Weights of a small transformer language model.
Architecture: biases, tied embeddings.
Training: a variant of Muon for these matrices, 368M tokens.
MLP neurons of a small language model. Each row is named by its layer, matrix (up: input weights; down: output weights) and neuron, and shows model dimensions 0-95. Each number is 128 + 24 x the weight over its row's rms, rounded and kept within 0 to 255. Numbers have three digits each.
After each neuron's rows, "fires before" lists the tokens most often just after its 100 highest values on Wikipedia text that the model never trained on.

L2.up180:109122116126144085100098126152135109083132155151126170089127103097113110163160128128140143110115078142152126124146142158129125150114120170155119078139122139160095065146103128126115138137162101118093123159112145124086115145118094158122165121155134150117118154125114145081095096131101141119
L2.down180:146121133152122133137108110109110104124124110132107141155115169102119125146126094135123103131158117125124126108152141133106138109127120139130109134124145113132128167129107155185121106149106123098106103128119136130107166103124124106129167163188136000101136149173156146155165152122082121121
fires before: "\n", " The", " He", " In"

L4.up978:156117125119132102118112141127144095132132094130125103138117115148089137084160188098116149133128114135102112105150108112131136115176120127156135146094099133143137099121091142124132126181128090160158113142129175090098175138137158142088146102120126152121139146089108141102073108129074172086
L4.down978:086132161128101104127145140129124096090154150110166133147097137123101113120100120151157117143136068100119091133137128131092156131160099160113143142130070166099092150066180121115135184166135161140139161136124119116114146114100099177128115127144155112122151164133155056170134126160065134161
fires before: ",", ".", "\n", " is"

L4.up160:157126113110102142093077126119111109145124138099144147096127091127081115080119126097131079132134127134124128148117125113102115162122148116121121129101134102108095168111141125107150114164070110138112147120103127125143103093150116162119148112084145137119151098123172126149104114120134152153
L4.down160:114146130152132101109124158107107126146158114156107136124145143160118165104132116147133115153144112139134134095088135123106145115119107136101117124107097143119131076121144141154110163121116141080130132118088112154075133085123109079150129110174113122107116117135129127094164073120144135116
fires before: "s", "il"

L4.up474:141141129146114116144116120146149107127135105137131112091109144104147109152101111118098153096091085174106157135170097098148139162123135107123163115084166116092114091124144130079105121137104109151157113127116103110149096158105126125131092105097110154107139100143119130137139088147148141093
L4.down474:156102158143113099139117111203136136130121129105112155120131152135156154153098125094172143119141154124136148126105108109122102133134113140186189141080136147137161118140095106162121176138114119162168119155131130141155159098132102150117125176113135062115129123136127098157157129145126114132
fires before: "ence", " |", "st", "red", "---|---|---|---|", "ct"

L2.up1014:132103129134159080113184122103086135119139154110098072151165118140127134110102133109122184098146143156129140152132136153125133097083147124147092061143147148159108117170124107151131117142128094120144113110135144121169119120189123136152117137077167113126131115143156130144085070174112152114
L2.down1014:122120133144130086155118139093161099076134101103117156183087116130089093157107139088132122129088094121138190166128152100187149131161119128146155121142132123104124137090092128146170119063130126089143094120094096134146170147105141124126145129135144144073127135138135141151127147090166115128
fires before: "\n", " was", " is", "ol", "s"

L4.up947:085149158176111103118102135126153116170104127149152074115148159155120135108151147144198126123129145119080107108112132138122151135163144098093158162082126141133125094132173127066168140143100096098110113166116129112131148151098121151117109143113114128102143132151127126113098121129139176120
L4.down947:128124139144112131128128114122141149139108158148145128120134150120100142123113128128178136119117144167113110139157141083100151156165127091124129120120122156117097124088102120110116155100147144136129112114098117136087154134084105177113101156132123130126140120100153118134107129139136110102
fires before: " |", ",", ".", ")", "i", ";"

L4.up623:095112094119151103119130080088130120122134101114145109130176130114101151090118167130116127107118149083157135106165071108099111128124114184148139088137155142145098132119132190121149130128171134099121116150137134130097143118138159166119141117127165106114134132108137125170151097131162091117
L4.down623:133166115120169106156131145138123161125152116109112156146106121142121086067127166095130144081144152102135146099118099138099109142116147076147095115094132142134144123141126146108131125150160136106145069126126092130109140091152138147135159128099134049067111124090153123147123120159075124138
fires before: "s", "ttle", "y", " he", " the"

L4.up818:089123135110107131136140126138115160107148108148130138095115165176116085132090158169139093160144109101136093102151113121134079164159151151079124154163135097096124145113121150102168157124120158085129147122124141123098135173120146084110138099106132107184156108115121169097122113147113114128
L4.down818:101078094094137103111166149111120146126151155153115132099129135092155128118116097106148165160113149145061151134101102119119147147115095111120131110103102103091137123154162089108097147142081145088125148095121077130173158122098134110121152161106108105134120110136135096133118127071123186122
fires before: "n", "ci", "s", "duc", "g"

L4.up316:136117134131190115086162152154107111111090116139146093097154127096155130141096145146095149084175132127138140105112120120098137133114150135131119139152096149061102190132116120149153073119162089148120143129108125101183082153121128149147110159131171155126130092125126172107130153119108104145
L4.down316:130100129121128135113124133164143120114140157098115084140150081134122117086126149118181148133142117089076118189124116125144130139109140133142117146096156122105146122135168125079157144140114124144120163138098134106144123068079131138123065160108158139164151107132133105114144166148149087154
fires before: "y", "ce", "n", "im", ":", "on"

L4.up935:127184129128100139125106120113126144125140127156101097123097151132133129115098114115112082121120135152121148116112140133092111171138101131092132176104139115158147139135109158114091095150148122134158155106131121175125139103170114136122098091138152169097113163127108141133160132109129146090
L4.down935:120165153152142143099127123103089110119175120182127123132120116093092122155146158163141107136114103144116145103092100128146128152158191115129123139108149116112131112087116100069106128116174161139094156121104081137155101128131135143169120122135123098085151146132103113164096113138144156147
fires before: " 19", " in", " on", " to"

L4.up777:122126132114173103143151141106163179144109114131115123179137137102137123127128130150142118135120102134107080077141076114134126161132152120132114069125124135114115112142193093100103130153154110151174107141129097092124093136140128119108128134073113140149114092182096144100167147128118126131
L4.down777:104137121115152171136157112131124122144147165125122128126084113109099121106139119159166120164175131143138119118102143151109143136143172118146141119120139104105124108117115096105116128120095142119101130137133133099174106147122116125111140141124110088106110101130096119108150138128102144171
fires before: ":", "ct", "ation", "ated", "s", "est"

L4.up767:111099108126115130120130082134095123141166114147117140135116118131135115132164145107144107151107110130143137125113148134139134096109126121133157145110122080126126147144103119156173142099105131148159112154126123129165117104142140154116063124103178129151152159103121119104125107173133135137
L4.down767:151127145173160063098148115105078105165130144134147172147139064145122127098075134111143128137139163155114163122115138107120124152144122124106115151145147134132133110156139142161103122091107079122129124072118127133141122156107140104082131089150088107157101102112124128105154128105109146133
fires before: "s", "fer", "tra", "ce", "duc", "ball"

L4.up216:125141151119131126138161139129163144092105116139096146156114123128153124138126132116112145146125180101114131126138119119107105138146099121127103135124154142117151085088138187095138136114168086110117132167110136155132141140116108154102129111120118101120144148161167108086138116129118185124
L4.down216:168120124167120114117132137123164133121159091132077142147130138123160136125135129094125111125097181091099122152130106114154127128142104123145101148168169124091111084121152144140162136139152124124100089100108129184129125144170151105130132144130147135128096146161123101136118136094117120156
fires before: " to", ",", " in", "ed", " from"

L4.up843:140125151114141156117101143138128127098076114134150108155133133158150136166164102095160144128144105180125096155104081111137126125157143133107149146104124114125149156143170138141138120114163115064093092142115074057138130116186140153119084139120054106092132136128133140105074178148121129106
L4.down843:131141116148109125126148152119096085145134154131103112140143090112135151106150158137137131146145124115144176132121130147176068123097111100101119133125141142108163133132109113151106109110136104091154122153141157106140135162135153159095145109138137043125148132123098091113140135104168115123
fires before: "\n", "-", " ", "ized"

L2.up349:115144123107152119167098112126137135112106123134164149092137114160140153110147157113106146126116099087165141131102070079144119116149156108118109106145130101137155121113107132107112146122123108101110127131115111128135104180113134108165149105115166113125101099158133131105102135119136121106
L2.down349:132152133166161113107144148178109116114111192096110103109160131170141153096087129162107102107161142135164117133088125140125150134125156139107110096117148113150092148128115126162144142127114120140144079121101131108122138153133111128159152132142118089108082105072120161119135156102117095128
fires before: "ed", "ual", "ence", "il", "e"

L4.up18:120103111110097156120103106126139119113102112099121115124111127111127109173129134166113172150134095136128162149133101090164090176113151111138100118103129159167135136108135163126154135194137118110150104130106121114135156108151202112151139123124096120189141140165116157089069116128128088105
L4.down18:115110145135122145159117120145117117114137111142127155134141146141114117176074079148147134088131125097136143122156113088149110145153169077106130133100120133133155188149107152142104098133153170110139174138155092080152134140152127168111139126116080102125116118151157170151083130131117134130
fires before: "-", "ch", "==", "e", "ive", "ed"

L2.up596:134122136111100165127121136118107120056105113129137078138076101164129137130147123134091144118140107082117129129132107177167102195142133139141132087118095105150145126116116166177136138149137093192125117095161149163108124125135154078122094133137121178189108134126130124119122128104156125117
L2.down596:160131089116136135144113138164159172124144111158125105137088116159138132156140133107138116153058143119140127159107109098132110111131109098149132133140101084095121114108149123137116130116224115141136138126138129144159157167121160100095124099068129141147125103123101089150096155147145138100
fires before: "ed", "ment", "ing", "ive", ".", "y"

L4.up570:131043081159159123143105121118100063147130122130127060128085107140096113082107107153127118123060144112089126145086137115083106100154134173116109162148109133125135121147137119144134109110177165143119118120168128121144127123100139139079108134122101169105131147120145132103129121100125118175
L4.down570:127128149127118124101079121177137148118113161110100119143156153141127152123098151116156168117097101105076101143098168108106152141145105140141139095139132114142098164119098107144117166162131142094103149094139140126146171127117131159108118163110161131103143095122052127143142132082157104113
fires before: "ce", "c", "y", "ci", "s"

L4.up102:119150140121112104125172118136101112150144149120138087161143135130086144137105137129095117091136134120148103168150099140171141174091159124171121154154086162137107111125151111107147151121120150079113113139107087094115166087148132135140141125134115136131130100143120191136127141075154131129
L4.down102:117083157110155127139158129119102137147141136147124108149134077130112134138109110132171084137107173135137155153141144124135162133107109115150095197119114102128093145110152145084129100123156157088141131143144160185148146112118125137115126159134113143142096114141134126134132109141138122128
fires before: "\n", "se", "-", "---|---|---|---|", "est"

L2.up700:111152112117181112151173123136111069110097130166127161126095122188127162161142129121144116121144136117103126126127135117132182137100115177156129134140096091144096096137159112127150137162125143111133151103162151114159115139126086096067126146160122096123123124101103120125126125153126166100
L2.down700:111138166144102089144109105158112169167083120101128123166121109061135135106169122075126129139153080132115159111136161104082113141133121122139099129101143117137122150088122131160143142159093126124136116133147088173158137126088134111113135153171138008107113134110157122159141167137151135126
fires before: "\n", " The", " She", " He", " In"

L4.up0:139163103187174093133097169109159136085137159096123099113137145126158097112119081096138161138120094107149111118110161142112094110130110103129117131123131153136095089122154135141140090129146089110154172114104135137130136150111145111153092141144190167159138122169119095087110074145142107095
L4.down0:152152126122100096117141114099179146126137086105133134140108108114184117122152133119112130130095167130119166144135134118125108150139143115099134117140158106114129133113115087111114110114120166154132098121122145132123163170106158106137087131125160123155094130148130100135145067123115092106
fires before: "\n", " |", " is", " in", " was"

L4.up70:195160128110142144132141132141132143111109109120134177147137118109131136077090123078154106133127149128067172117101131167139112109118129148164131155130145098125151078180125102099157141142115121124148143158128141139117133100116089161121130124134175149126133167132118117119129118112126099132
L4.down70:153193143119136129124114138145104133107139124152115134138104136084157116163117089108136126168113151112113137165107104147106187127106129119119104141163142123090130099075135132085146151128146119130131153148163145156153114137174144133137122136153110089136085135127121125111170098116140151151
fires before: " in", " to", " on", " that", "."

L4.up598:138127140097127092131108115161144124120129082091125135138154123120125151145137108152123133098152116162107122122082116118140125125141133148131111102092111088103134157152172134098151144154148138112118109133105141125128087132134111176155096118161112147171134139141105150123156156129106141171
L4.down598:172128121149107124106126132129120145119122115122127148166114128099136152125124129141101114145172127119122094146144127132096120123113096135163094130116094116070158158108163142126108130105099104109133123152104191129124093153096134108112111116139111203138156099166108131128127111101157152159
fires before: ":", " |", "s", " "

L4.up685:129193114104122132124121102151113096107115129070111106105143122163170126119100140107143116106070168121131110141153100109129122089113103114144108174132124099104110106120113113157126115145143134097102155146097166145162099124146145159177101116142100100134149116144104122136091132127130181127
L4.down685:083130168135117135126132136092140132150117133168122161151133119149116136093135114147120093144117133120127106134152112113112191154125107149150123116133098127107090113118142161168127105114121117142053135142119132152141096140134149108091169151110130028114144117098156133127162126154116143134
fires before: "\n"

L4.up301:171188118142094121135127154180154134115106140095113129086146165121171130155161129118123134136146082073125067144116097150140131121120139104142143120136137101177111108138129161082136088113149078112143151130136137090117112112128103118113134122127123091117153107112109148119170110105144156123
L4.down301:082116109124147107136118166167124146151121112141113102137132108134187115111128088125130147201151130089111159161136132147122166115152118130141128154142113164111125087123123148124170139129145143127147105117116144107105124086106086128142150159121120031126080141147126141132156145105078116132
fires before: " by", " to", " the", " in", " as", " a"

L2.up239:079123117130136117113116138159134118141090120105147118187133150141130162112115113133116134180080148102171102164106100133138122083105138130127126123150181158094116127149124150150142134121147128148121156146127079119128158145119121130123123090115125146135151131162135150148142128113053093154
L2.down239:129121110133157110113112156143130114105122141082135131148101149140156171140122119124114155130115121083128126125132117168151128105109122093100150185084091121094149125132140111158117113142163133108136106146119123173115167152072147140098146152123111071066132115136154088141180149108074107124
fires before: "-", "\n"

L4.up367:111124102141104137117133136179117142135081098185131129154141136159121143136169141165152148113130100146141108066116120118098136155153131139134160136105100141100160134180162115170117110119186119136163106126092178057121127146157110157140132130127129133143091122150119184104103104134118110144
L4.down367:113142069138102158135126148130102131119108152141104104158154142138099128101152115157145126138113183155110104102114105139105094131103132163159125124081091105143121098132148108121132129098138124158127101130145214065130090155108131123114144141119095160137106126165140191104164142127113102153
fires before: ":", "th", " ", "e", "ite", "w"

L2.up736:089107116124147103122068089181153097104095117173131124122153158153155120114093107106101129103118141141140110127122098132137126147146121150132116156118121146108133135185115144117109112130117117104160144123116158153122102108113159160147094104087064144112117136097136150158105146156106166097
L2.down736:108094127121111142149100095128145108144124101127139120156115149102110140133097071115077139095136133128109136128085157174154151132124155136118173141104139106146171094159119148132148166141098184165163144113102116085105116135149150127125125125125156118102115160151105099151129125151150140131
fires before: " |", "\n", ":"

L4.up653:135103130147124172108095129146129107116150077147099122160127114101151150133101138136152128117076094112116125115136102131153167124165137155125149178143100137093122100108140158118130125146136076109133100071104150161129117127163136096131142085130107133155148175133149104140166111128130143097
L4.down653:112082132114125158144096161168108127123165088106146108131125141148148118111122090132188145152107134142130097169087117126096094128160123129194147137144132128131108145137153141139155123085123119105100121117138138158164148125120185123140102120198106092088122126138140064103198102165081123156
fires before: "ic", "s", "ical", "y", "ology", "om"

L2.up697:111122118130076140160144146161116164139127159108121140118156046111100147140114114159127108108142094142106141122113129110121147157118157080125130117117099116167116117151125127102131128137157115176100116126109137097143157158116125135157127125153143138141119112120092158086129100098101134126
L2.down697:110120099105088151105109070112143113117167148121101128148158153126102153117129095117132140125088132144127151157120146134126103137136095136137089132146175125120164111142143100117177159151116135121129149169091090134144128161114125086078150115048154123177121141137111147099087136134126120097
fires before: "it", "ru", "ant", "all"

L2.up601:109121153167079149124161099155135134122181115131123149136106122130157109131113110110105150140157108149108116116151161098125156139147147182113159137111081128100149140082107163183083153092114135163133137169119157158137133159105096117084111099137116117145167129113114149131108135136163089143
L2.down601:157090139146136123138123110122099152126149124131164133106130194147113135144118136123116145115123132115159110096136111125132092123098154149135137099159133179155099163106107174098137115075101113097111109122136118109090131152086097152113140132136164129105112118096177118144131102151108054133
fires before: "s", "t", "st", "n"

L2.up143:156129094168160149124105144111123147125134136139163119125136138120136118102126108097101118135168149134142095125147085069140143121133112111155109138130120143117096112131119110143125086158180107130116104143118151103108106089121149106123151098114136123135128152157128068089167059112144149105
L2.down143:142128155159125098122114121113122125090100140104146167121139073130121133107128149114119130129072127196115115113140141148117099084087074126103166154130123154133103135125138114115141134171113162115097111173142156122126134113155135148116155152159140135109124155124135135120127137114135145157
fires before: "\n", " w", " ", "d"

L4.up640:098118101111126151143143150114107068136093106148119159131137149141098205128159147192094136089146087143129080174167124119146156108134155103102134132126135155112106104160124143157129133090162135090116109155110116087097123105149127130087143116125139117136146119170153129123093133106141143106
L4.down640:125159136079084129128113121125132156091124100102138141141107140167126124121112135138119111113109116151121150151156150128093119132117105140122153134112114124113123157149088074095133071136127164086128122096127179106120130171124133143102127128138081138102145117110161106179108100112147084135
fires before: "\n", "il", "ur", "==", "or"

L4.up109:130144150066151126135129174144169081141124106115112119127134136153167122131145140078139140122124108139157151112155144126110087109142081141120130152119156111135137113161113138125104141166109099147112120109125140133157150157104110121134152108115062117147119055122098137056127148107114085107
L4.down109:152119180125126133113167088091168108129120136096114122126126137129150129134153132177146094130117117147116140119130107145163128132092074111104159125133146111135129127060151102142119134101196136154170138122118093127132132134145097106113167113094159120126105126142132146114150106126152158152
fires before: "ct", "ence", "in", "u", "ual", "i"

L2.up555:094131138159186116130140152092099116160160082125189128139110112138094181081158135164079078174102152171099127127124094100145142136130145118089126116134149132124122101120094164144108084128120132128123112128136101139151105109091110142151139126116142127078125130097128142148143098142080169128
L2.down555:135168091145110130117087130141158132132114131163119135114166165127149108148121135118166125098149116101114189163085126145121144107175098143099127099149123143128125123108145104160133119100102109168125135133123153167101131100104085129113132138150120100132115101102165074145154121138071136127
fires before: "s"

L4.up656:147135096114140118118095132145117155121108098122108133133126087101099126107108117122130135158156122089168107122122121161128134150135096127136118124150123118104077127114161136122128141170125147122133141156119141116150137090194118131098158118137113133107151157143048104125084111145145144066
L4.down656:090139137145091130147105126082172086163134142100099169132151134163144104118155107138163107136144093123106135109124113125138094109129140157179128133127113125133126120112146075126135118154151165122097117076096151161121147107091111126071129086127124116107142041165102130156146151158147127143
fires before: "s", " of", "es", "o", " at", " in"